{
  "num_hidden_layers": 14,
  "num_key_value_heads": 4,
  "head_dim": 64,
  "norm": "rmsnorm",
  "positions": "rope",
  "rope_fraction": 1.0,
  "bias": "none",
  "tie_word_embeddings": false,
  "init_std_qkv": 0.0146,
  "learning_rate": 0.000747,
  "dataset": "wikipedia_en"
}
MLP neurons of a small language model. Each row is named by its layer, matrix (down: output weights) and neuron, and shows model dimensions 0-169. Each number is 128 + 24 x the weight over its row's rms, rounded and kept within 0 to 255. Numbers have three digits each. A neuron's up and down rows have the sign that makes its largest values positive.
A block is one neuron, or neurons of one layer that tend to fire together. After each block is what it responds to, as a language model described it from the Wikipedia text at the highest values.

L3.down126:151089136141151097122106105117130068132095112136149127090124136126175078161141119136138162173140138125153122148200143096099116115116136156158143089111124119115124155141176119122129109139153132100121131133154101144133168150099156101113117136205126127157056134120155133124115150129138120130140149121133108178146192153111093113114097104132104117166163076150101145141115107138120106113157162117135122124150103134126126109152149135124149125124087104109173142135127133124126126141158146131141129163107118143134170130
L3.down693:102109165164135162143139111129092145138142146112131151115153121138167149160142115102172133130138067133134149113098146199150099135115164094146126093154118141158088130170161127091120123118147090116134122146158119180125140106141163071135106109122126093085146085161106155172158183074129123172060107121109097178099174094161110144137101127121149122118168085094136162113143160129109125121136184121120119160141124169125148151159160138110098134118128082128145092140139131113139106114137147091137134104126177107120100145
L3.down730:150126151129105122111142132124140084147138167145180141108116100144112106118094110155131124180100134120076089109187115115145126150126112138150133132159122138103098132133100130133170098129116133119110126122145152110191113111101163134140122104135190149100084119142128082176098128137105133122111124096154159120135134107108096123078151130095123152129107149145141125144141124122125146133139121143161137127139111116139113097111154147131115097199132151118130087122111129127145130111128084070139108106105113141124099125
L3.down1081:071109086153158142116136176148129164099127153111131145120113113134091113172155145099122097159115164117140105111181150143135133097083135091109143112164123104130138130133092126106143106070121137125092092115131158149121162147127144092112138116185112171151134127073108145118109147084129111187115137133119092142186149131090107151153143163121158106136080128153117156111094112152123113159118150106147176116092095110163091105104167152127147136183086156090152137156132145095172131099124183137118173101106094120082155165
Description: Nouns counting time spans or games in sports-career biographies and stat tables, like games, years, days, season, months, career, decade.

L3.down166:162103093107132146121125115136156123116129112143105122137122117131150138098129138112104073147091104130148109149148052068098156141127112141108148188137129108131110134164148132147129149160153161134132155096102152112095143169141155120127115172104116160152155095096134163101142162113143135137124125121109132128111125132105127113129132148165132114131099106135150150119140101082156116175079122131115141130160099147113107113111138101118132157129135132146151171133127134141131087142104156104104116105161123139119150123
L3.down331:129143156101130123118129120146144153136136134129129144150152096125169122135154117137145130129154116169117110168155135114151130119154131146130095159150122122134116123133125121146141153124131116120121107121110109135137110062137160094126139119189114159156143112112136134131150142130129115133138160085122094138079139129115154124170082158103106097112119106103127132138083145117068103092145191138144097094155121078125126137117156158099161093155133159113147172094119114116111115145091170155128168162103117126137155157
L3.down413:130142095134109109136118102108142142153167119117123141151103138097119136114165117133146095133107159103111154141150111119114161147141102073167118115107116040115143104091129102147142108109136122093069180113077155073094117141138102155108074138117086169115114102164120147171112117125101137125137112073137104117139134133122156087164139157114116146086145122154107121163089094141099114108078147105131140157092119117085126115129106158155132133104070133108164194113123156112164122149103149104138091130099101157111144151
L3.down796:155162138137175114114107135140135086162121138158134124138131163136140103123113159139104112132098134154091128154120139167141083143160086105143116125139135157097134141131132089154087141104081123097105121095131151080167129127120094117137150169158158172114150150146146130129125094116078102112146158068128101130136146140133126097124130117142103114106140123134107162135106083149078111176138105167166112078158102103106138164141142150133084093131080140125143131112136128110083166102100106140155123149132123135143152098
Description: First token of artist, album, or genre names in music articles and discography tables, e.g. The RZA, Madonna, country charts.

L4.down83:131153137113116141171144136099142155093104108131175154146157163132154105154087124150114148133073134128172141159103140149135126190125108149162175172129134140132145150122142108154120132144133138092112132088114130122134108108136127109142127078105160136089143104116110121106181146124118125119117139120123114088114135094116111138095143155131139148136160122097122100138141107129103100079172150094141140160171133126113187164148161151148118139154143154151128198131113112081089155151107140163157130132102130147136119103
L4.down226:139173116137125130115154123123137109169149140113138131127094126121133135094156129131122111132099182129122163093108148182116135145118129110140121102147138126085156137137102157134129098141114090117115095082153116161092090113153099139113140152182138116156160104094108103171151152153159119116130140152132122147146146146131092090112069089145066138114127127102069131101143133126125125094134135161126117064121148146099149114130112134156119131188130134146129091116116156159131143120141137153127088102114095101117091133
L4.down232:100139131115096139132160142149191122126143143141153113106130146102123137138148125112133097094144127131119170161152110133123122118138112090107124131110132091148136092125154182127140112138131166167124163106110148119113158156149141144136145127080139125158140160092128111130105097132107107143136115130108133139134115121123147135152169147110109127143123119106099128118131116108126111087127118142182160044115101175136118127103148122169132140105109091114111134130146118129196147088113132096125097137150166079097120142
L4.down409:182174131154077087124095092093143142153115129106103149154124121102145157116111123152096113098135120134075114099117111140135132129095155130152110114107123102123107110104131123115095140155118137130125104105136099108126082150162139105139105141165143084140162125170126156113147105125160123105088125159135122158099154113147179111162134117112164155107086157118118131125137112155120142113109123151138132125168171122126155150103162124153163143132111152102089142144135118143156130141106167154096130144117125094121103128
L4.down433:149110141148078122117161132111110142152172081116152128120092101158092099097094136163122110122088105135122159102163111128110078154123142101087113074115095138102163162096120116139118163144136157136156137148123106130112129171183129118109150086106157120092131083138105104122097140150112110151134152116142140151109100134089123096109110147116132121126115120094086131138072111148157105092133123108131140134125145051104103146090170117132178146145146149103135118089143129172137124137160124114148112151128112138113138136
L4.down459:103116093130133126083128135113159139108140083116133120118122126088146125121099155125122133147147165130148185133173146106148147116108123141127111145117145099137111128150116112131124118158109161113172149128144142116120157079127107123113122169136132127116115083109123142141175141154085143187107128090114158112132107091133103130138135145146133166149104116155127139118101188111131107085084140108112115115109101079110136137161164129065109149133103109132133160113154191113156149132193147128104146129105126113088097146
L4.down502:134134125130123127134117126091119129135112108087095130104094126137163096110164104127128139131121165158134156109140138089084112127115158191107118173131137144107160126155135146163163151150136115130125131156123113137122186188095083164146120155162115154071147135132140123132141147137104139134167134110144121161123139112110117119146157160142136159086130110107107086184123140103154143162181137149143106108144087146116132107138104143141121146069102160167118122093125123155108121117118077114095091137123106129104155152
L4.down578:127104158104139149102091135089151157092122106134153111165130074082164100141140148158119104145136085112130145157151101088085158124086105128118094151175116143101120154147137129134129148077141120145081134112098130123124170169131112145122115167109117143133097179144111130097150132133131118132149164171131121132127117147152144121131145121118149100087130125163146105144154113135132132112151135135131161127129112141108116104123114098153179154135098091092123113107111125117131117136162094108140124132149113124176124125
L4.down643:149116094127101170143143131186147152124143118126117113150139102108115105121117178142091099142120127131130169162081156157126157107104160135156084166104132136145124120101189160150126108116100116081161122093039113133118083128122101109108096128122123113080137154098131131152108156165148120129136097102129133102143147117108142130126159167147095121140138117123063103140107068175151096038133129114156131115146148117154153136159178120112096114113109130093141119091124145174158137134147171144116100093134142147146126153
L4.down726:110138132156136135104179081097145129109134087082098091119107129167173162134091130132101110135128192166123088127123153139157113143107115111126143108140152131117118150135111141130148138138114145124097169092154107109171158097095115145158134112147121184093155100125127101124105138093144120142104127176091141160140152124138154116142139094130093121131131155111096110138133114133146159143156148130155143161131133163110115101161181127105123073136161149143127081094130117100120160148168141117106166121126098089127140112
L4.down728:068118146138128165139119140122125136117130090139143146157093114137154151156085109141125124150141150116150133091132107148132090183159140140092128109145127141137143127123101128168153114123107152131111143133108129127106142109118101153128113130164122134151167136134132155094124135119178133149096131138128127103105138147133176165153130149188098103140125124141110139175112113112137114098105157187088110108101143138143112159118093155097134153123114140141131169120135095118155137146136132100111175151143158076081095126
L4.down810:088119104175164096163140140099128112107088146121125116143145119133143131153161103111157121144162120151105166112081173122111154129101153061146141163069142170151139089146116130132118154106121140154137126071119147123128159144206134119154111135140131100096128122157105126188141151171115109147144160114169140126091136112115109136158147116090120147115149115087101176157141104146138129118111161112133097144127116168157108142154129114132169138104115098116123184146130141150134082120166137123128162139099111107096136133
L4.down813:141069128149110088147124174129113152180127147124087134144164135139159114131121135115135096112161172153126123147087146125179104097127133136126130130142172139120064142132112140160156120100144104156113147131148151104152134153136162115150093136139121179155144177115145121121115136095153146142122140151143112126160078145098101111163134142119089082146128115142102145123152134101124141118119117128108137105107130101129113116134108112133116129094125136094113122140093146113161158106136110153146132155101138113142130134
L4.down896:114145143142114131114116123106141137126136072136151158100139131133101149111119086143125097148159089122118098117093125154139132161126062127121145112105103137133154118117139108126125128096116131167094137142110102157138107147110146113096186147104093140112156082143127125088117124094185118114160138107094136088097129153093135138135120066128128127161100098109116117153118106080144159089112110187139111136164164125115129160160082152143120153123128157107132132139122148135110164111094153071142096164146125137123137138
L4.down899:141095075132148116129131127103094128124119104149140139151120108109120132162101118120131111141130164123118175094097157134129096144125162108124101118089154119149126155082093162151111171106148090116136129148100138164141144127128132138165125121115154101126083101079132102114148169147127154109148137088141126146094126066131130129112103134127122142129124135102132124134120155142124150173128135161071133126126150131138113108141141126146129118115110136090153163154145116117150099143118144145160144131140141116090114113
L4.down1328:132142129173145122129109163138097098158118094125141116081123101146122201154150106145118137125119139140167165113107098157144102083086151101123102112121115155107126120125107125089139107144135146150068129112119106108111160110146160131126132143111103108132152106127095106130121110111165104147142131130101129131128117126187138135105169118112141126097113117120112156133144127114151141133128174150129141123126162145125117131109158118113156129127111146104112158115146095141148150120088104134139123110115147120079113082
Description: Nouns and verbs for career steps in sports and military biographies (released, game, appearances, commissioned), plus mid-word fragments of unusual names.

L11.down24:142154164113096127103103157126145102143150128132124127166126117148148119156147110161141109140137089111103167131168103066157124148128118084099146129130124100110123143123124159128151110106094113094090121154165148136103130149128119108120152153130120127153146141104141129144096164129114108151128086114159129139139172144116090151113055132142104123124116136084151131138122139091101116101099149152145146148135112133137099125087105132063131133084098137108146100145130095114185145106145127125158150142137112125135110089
Description: Interior subword pieces inside rare foreign proper names and technical words, often just before the final syllable, e.g. Tav-ir-a, Mirand-ol-a, Picay-un-e.

L4.down12:123101117164150136102095150138143132125127140160116100142124112132152144131173156108129080171092089136079171097106146135122103144140159129092143152163106117136108084125124098131089166153171126110129110114149091114199148136135114122124110166156114160129095083117130107108145151122175147142178117131110102103113132181140092112158137134145150152088142111134111172121113180107114122106090150131128113108171178116132156113089106118125161122116121107141114119130108132127175086149148110156138126116082126130120130193
L4.down76:125073132133130116141146119148127097143147089090170147134149157121119135186125126128150160131160105134111131113093156133094110112122130158110140082118125130104120146149122121117098118096127136149151164129097156127131118162185162141139107108161154136139161104114083135138120126121124156155150144105115168121189190127100107079128150110155140096131125088127183140106130123138150115134096147138151130151101153137134167091130104120102164158101083110156120114131123110129123136156108117137085126133102102104101128132
L4.down417:128108129114117129111164077144141102105106127164135080110140131111126105175086127150159126165082135109150140096174115128105145105145113159135112151169125128170115120133110107147164128117120128153122162126176159111118142193125129168126116113154105148120141127092116107109148126106128110111158124108131145103138131126128097160103076134131127135125109090141161167146117148109172126096147138102162125145120136143106104115131102116082123171060146087145131126116085153090135101103144113110132157105151141110136142143
L4.down443:106172145111095085155140137146137111152101157198127138140124144147147116112106129168167148082136105142122148111124106121063124080186116137071130102154139148139089134133129146159080146100136138128107148160119132114121115123131139143158099100126120139108079081140120166123115133159111113145124101171117147154086125147125109154132111142112116183123128161140129173127139133082130138116129137147156105139131166086108124123093145143131147200074117149141130131112153151102168162157158085134153108133106127127123113123
L4.down677:175131107122129134158117072107184127163169158136149138119129118133101147108146109164168123137099142188110113164120172111138131164131125118140126124146179107180118153125119143101101117150089101096161137161170124136185162136170147131146182088145113130119130098120114107156130104112132117119112155101099120120142133120157103105149102135117118141111104143119129154128129125111153136160117122124145106170112165105138171115158116135123145091120115157116162122153122134126145103165147138151120120126113096148090160133
L4.down698:129099137103106130116136160116087114115118120158145094137146134085133108115103113130134127105154152087107143144124128136140164119118094103069142170116143116150163124139134165149160140125136148093168123150124176109125127090102111107146155148110144133125156140127105079096080138106159129121154173086137126114159130135143147108146108155108115116130123124117136135173112123153126115116101155135082146114131076132131139088167188064123157104146120096119151107127097122085124136116103092113119163169128126133131119121
L4.down780:112128116093108130099150142154089149145105149129101084103124098093109125106105128158101091134111098102115140154160115124145104126131109137134104140128091162126147111121160153164137119110106133140141141124106138120078100126149103118138162129109128142107087120112110071124120166128093120124116128126154100107128100113100189177100110121127124117106087117133171109151104132158162071098126126082153131105100102132108116184131127097141125137087126128110138143136118087132130102117116124118117162183151123125108125121
L4.down865:130130146184124099128118097179148118101143163103161086156100116165094175130120149150154145116143105137128119126131165119164124151134125117145177154128107134099140136175091074169135166132154122097100116091114129109116128125101108105111138160128058108128131124135144129132106136101179151090135110154117109157151193124160129123125172150098139082132100146131132124103125083157099113182129147155171118157133152153124142140081126152148174063115143194153165097128115115157160138127172155127111100105099119138128155122
L4.down901:134144140123126146112116109139119093091148140123143105123140149114146129121128121158123164211159135148096151144131157110152087110162100149164109113143164133141125138142144094139094100138108123162130110114121096183096107125161102110134129057144180122094122139100131110094126131141131116126131134116104104134133113148156075110066114126142104150113124098107102119107078082115138117137146145145172126138118124094052103123135127125146091134148119142150112105125121141123141094116132155129146130102101154114116117109
L4.down903:128108109133114138131103137160131142137123115130132130119097139148138098138135148149111124154167138088135176141089128149150121141140094138096111105074143103149117178091117130149083148129110141142116126181143170158153081092130127127130122117118121114115154161127124091180107184164141148110173111082162138107140116129133131135144133125179124124092111149119076114111130143129156123097112121078138170110115135127085191099136134122135120139111134122153129162150175149193139135143139132128128134176153137165130139114
L4.down1009:109120105165109136133142111126126107129092161166152134140162099148085150158126120170104176149151157113117110121096137103116099128130078081115097127109128112144093133138068136154094138136150081140106111095151108089145114123182127108100127117131106155139114157085117111127132138139135104153167115090133130073059100139119123142139142090134144123120070132089124150099059142138101176135110154099095112149117137110121065118132138144147141147110096114091090168132109160121100120134101104171144138128162156144116123152
L4.down1071:119106165117120115116106134164156133090116098143096097131121133159132115164146093159126105148160101097136097141119124126097164112108157122164112148155119102137119146156167179091104157155130167106138159114155118101148112133160127135148120138113104121121081097171159148127150107167088160140144113089117127137126135109118098125108185159102137129126134119150171122110118156147114121132131094152171140179167143151137097137146149145117132129081141128101088099138138094174133127089109096145113124142152147131127102148
L4.down1096:108106100146099138109118133136166107117090131112090112109069116139128147138128123125126126102101116188135115144161146128135121104129114105102108189130084112157125123096152076165135147139100148124144121084096120116081166127161128132111175123090130130152085120098129123108151102155129137112118125106113114090122183144134115144160117136146093103103139112124164140159153113136088126148121141147178139140142140144113107118138165176106161185107147125118154115096126108152153152134080094128138144106144103112122142130
L4.down1129:147071161117117070141138133130153127087127157104092138136156111122147136113115096136156155126110113118103143112129082176120111108178114111107146126127152161139111177135162137155097125123147117147187121172129136104154132083182104149143130130122085114071128116134099133119128119137175111046123139147111093145114087094170117086121144130148138156171151134114123105105163119112101150141126086151131106091143113116102105148104107105124128100091142122135123130172130120131100123142164110122106129148157104056134132141
L4.down1327:092147131133104105148119112136132092074153111142149142116138120126109099096161092129147139146147155151155147125159117115106182143123139113107158124137150116126142095130144112128118130114118151081106147124126160133111151107133079135143097148131169126130133130115143160125137159071132101174154087141121099166184102151130112111139109086157151137094143149143129134112132090101100127102117147104179087179108130091093099116152119195136098131136119129105153134125094145121127113129121129121137140157129133117105140181
L4.down1342:140141090105146112118145177159120149133100179168145117162168109124135121114122106153092090131069142166156127138124148096114167079144092111120141120174153119088149156154095133127109124137150112115124145165149151141114172143127105182167096148116100156127112117119141149118119184141140127144148112122135071127142167126118117139117101139164165097065118136108131134151116131144118102090129152113142105160110149173145120171131134146138137159187097111190098158113125139104108144144126115161129133116114092162134123121
Description: Word pieces in the middle of a word, mostly right after a p or P fragment and often in foreign names, e.g. Katanp-ä-ä, Štěp-á-nek, consp-ir-acy.

L4.down69:135111141165153159118102107072104069081117128115102111170116132122140152164094124150112135138108132158101140124136110102149116123138124110058146125118102137148126131143184091154099115112103109128097116147141138108150135101183141107149131124138181104079144116118111106124107114107120185128140113118138083126145131151151126097115147099081181168099143169081112162127116140135081097152140084126135127117118085120108119121150183125110116147110110125129100110176135145133123146135133162178140157131099117157148122112
L4.down78:141124157114131103149109091111157114141108143159165111150117138160125148132140109156130185164136118122087077111154106142091123085105110111127127094133113122104133127134113117153146083129123130189112144110081123118081101103107132138139113124155144127136116166147135135124078110136129115147153120144122125141128114121112145137152151089151120151097113154100128122125134112096180114146133133111123117100136099149138109110105145129111154130092130070123093062128128085099109119089084143116105131140132156158132144093
L4.down153:125196145130119125116130125130142130091127131140126099114135118143123130135127192112111117108124087168099142133124084132111152131139111108124150127123121108139159104142125089180107124140090145082084074097102089157175118145133131134144142120142170161074128136095119106117172108143128137150135153100162099161150125136138156157115146079129156140160141158141134129111091093131160160096129092159145123096129161141120158117124126127085111114130136119122134156099132200140155142130167147181163116123074118115109157167
L4.down194:103124119112147141129125073111141110108110148149115079138113186109162132085132138154103120116122136136116167105135132082136126145129145168113142158124145116163127174152164139121151129085141114107127133165152079081172119076148157150164070117125129119114154156171140070131102113106086147139126143143131143119118112123107115178107131121153099143125143092153122106084122095123128101093103076118121105118123112098133094116144143158124110136115139105119109154134125151086143134128138161100135132116103137148165121121
L4.down217:106122126066145118124137134123180109123121153127149118152132137111089122122099102143050146154140075133119116091115130075102129140139100146179161134155134116138102186113081102143109125147119146180141118126119120114119143158162110142140108130073130133106098108153157123127107096129143155159143122121128123148159120116123097100099164081124115118141141153131115124122121119125118099114092111144122140111161138128142127116140118115134113111141145107115128116122147114111151111130136164139114186096117148138138152154
L4.down284:108162165127105169101159142113124104123136158125126081112175137114183098151095112139117125127131126141136117149123131087119164071159109136084099105132134164125145126180114054121129124135092152124120085091159094114090117066134132118128129142122139143119149136110139136081109132119101128119158149091129105129105151139121146088143141080152104111097123126119149138165135099116121092098122089156114119128140111114112146160138138096113115152107125093166088192087080127147133105116134144173146153166145156071153130136
L4.down412:095140093167123132122137095156170151100162168165118121114162126134113125139129106126141121156095067154117169126138118114102140109097135165121125113130128147100125133172173162106134142142156155133130090151140100131152102155078133100106107191123123125109158104091137122135075092171149138146159121141159113122121138117089125134148139120135128097143111072111120117110166134155175141094086157155126102118136087097163091147142096150124128132134080116161141117147111196129158106150102125147177124097108102137121147106
L4.down483:158107113115102144120136170129101094215140120154121128164099138108118120086163150147115135134118157072115097114110125124134136145146141093115118154102132135100132141130102162176138091149100131113123104150122102097155097130159111170146157122112143109084136174162131086115118095083126105171175125115076108127147141127135142118113141099150143125092139178153102121133075084109177150142088153145142097096144172135127143146152142138127109086125125108142121153140104156133134100151129122172125143136112148123149107105
L4.down674:109132099126102111138133112120142148145129125100130118197152160155084105131113079121126148116072137142146124153109154118117128074110119101104124179130127137112108130166118180167115116149098120134137082134131132146106143158153121150135127115156108140115121110104114137133144160141082114123139117134176067123158131157147126102101169116147110081154159118130094140105061112163127146121088108122080160126145131123160082109112172160103125115129093076136135161143126123097090104119106110161116156155135065140141114109
L4.down803:123170136093108120107091130148160133106136129086118107110122122126161127122162130117105108071115114137088127128143094129081156148140117120116145159109116136149128126132132109153137099143125180110116090108093114135117146095143176127183150157115081134122118129116154081186140110157126160143153104142193121170158110116140144105138137118117174131137125150119135115093127066146135160137167120138160128112159086109135127170113156151099142109143092128091119155087100158097129120103153121124121139136140128104101169133
L4.down840:117129156111116115099150107094129116177143091161147126120102152129139138155121128173153110108131124139130107121069138128113089112108133091116132116140144122130157150122145085114154178163100123134113145119092155141150125129157144131173123124140123091112117133109151124171099092107145094150111169138118114134108139145090136175143130100167133099139161104113116112122142136089089156138123119096151131131133097132112102144141129165139141134153197155047125130114166115181109088109104095119083135120128119145101118146
L4.down858:171127138150116140124106152136116117117166083173112150136120113141150123103085100167098125136107155102153065124150114135141149127181134141162102157134098111121152121112128177158148096140156122133112138140149124066112110160135146139174084126150135110145129116119113137155109107089164094122150124103148127134126124124151137108123103110141161127133138155172054094104092118093151120116181126130133147117133144144112147128140157130153155143126109126123121102103113163125101158121105094123117106165146143174097108089
L4.down913:136157168108141140087108138143115133113130157112104129137155110143154134108124145137101102159105098130160106112116103079132132131112090125138153115107134136147147113146146110080132105124117134141138083134111110136128118143110081067147165117073163114100151091119103137131141116141080123089108148120146107148119141125106174150154131106138085130126127128128145098111134122129137165121108117095058112163158122122136144162128136116130147150134118089147128145137169113121101132133164113156120143102125118122155101105
L4.down1027:166148189076097134133086126124103095050136155132148090124134140099148129135142123159084150147117125159114122090117135061139132095126106174106129109143153135092115153117155142149170130100108136135147127106106149131084146109109114102157134129152185135089076135062122085141113121151170144163135112115099117151119144157168148127117119115133143157138106132142117184146107104103117097141107123097120152121150124148118193149119127136114121125128107099108118114133158119144087109153112155129110095177168147142153115135
L4.down1155:104151156101107129156168144165150117112157153142151127180148164133130153137130165161123119132106099110099124109128120132113155085136146124090123139092103077110166122094132153144188090144138120124142110139077107133084151123125159149174126142157126152064120147193134090145142099141148163110132116145137115164112125159095131140095140107155142165122146095106097097091081081090179110138112117144136093133129182108193143143102140117108129151134126124116113139145153172093139123177104185135181150105112110113144137108
L4.down1244:098128130101148101138135121086102125114128124131115137153098109111116117094177141122124132102089101147100123097128135149125167132120159165108117093130118115161117091114114113133131119156108155161113089156099153152172118120105117106158133119103145110122154161095129102138140136108115138167148165098080137093139124103146109200085132118116127156136141144110142105099136083095137124127151134143115151097149089139128123140153117133110128127160141112086120147126099136093112142169127124151171137089145141154133131117
Description: Capitalized word or word-piece inside proper names and work titles, often after a title's first word, e.g. Light Up The Stars, Say It Isn't So, Mer-ry.

L11.down1047:087120136159051170140177133130117114165101138099124148171123156126130141105128144152169133154142109128126134102196141091156113123088123147118097122110124162088144130122127157137048116150125121124111111103075168142138089125098117095122136168105100126135115142144118128114137106115112097140141174124121132121171123139115129130122124151123083162122146138110123123168133165085135142123142153129080143101138090160139157132107118160150147104110128137088137114115155099142118154103120144119102104107135085149146142129
Description: Verbs and prepositions right before a number or result in sports biographies and results tables, e.g. scored, won, made his debut, receptions for, table pipes.

L3.down105:189137141103111093115123149137144148133134102124147105042137109125151098070101132138138124116144104145082120113152083096076098146144129119143109136116087121115119127123080082133121106165143109131072080116113121177125125106111117110142125129128136113125163121120135104167153137100127118087117078097144175139163106100057134145134111114124120148138160105111142151149131126176122094078146141145099103123167168143126119183140129126184128116152119131097118090139103116144108136173130133141137114115118148110131140127
L3.down162:171082107122081122136082125148125187127102088101131171152152153130076137146129128120143142100123116134110140135119096065163114136142118102117153139141120131122085123155120133100111133126151142086130145131164137133129079137141136113125113136108113117138177125138085132118119081091141145115120165153140111149177116133125176129141137107193114125124121117179140088113098120135127150097160159148142136171131185135114132150091126093146136176119072112144135162135158156127115104143121128152100076120072107163103170111
L3.down312:142149125129105130125084118161127137148148113093124141110134088114175130142132104116131135127139089137095090148093098119129155128183093132119135136083101125132144082138121138107119116164155139155122136092134144137108141146164115174185098187153120146123136095206156186121109109099105115117146110128131130187121098140109136157154118123135121152087142088095108087133125099157115124076161166110154145131179116106125094148098112100133102164119137166137135097119129137098089102117135129117114111149126151125124125075
L3.down1006:055107160147127162127145167126153164085173131101137149147120135117137138120159091156171159169148083107152137129126139138118127120140118136160123128122133140139123175117139156149152111126104136163124117091148163129127108136146108125141143156122111136164143135152111130126134121137131151156135160128139106151123149120097117124140128164145110133101128097097067115128114124115119126082112164146148104139113127099165127121113147144129127148109132167165131156120120132149172124164176084091134144141123153142141108142
Description: Middle or final digit chunks inside multi-digit numbers, such as population and vote totals, years, and decimal coordinates, often in tables (18,9|78, 16|40).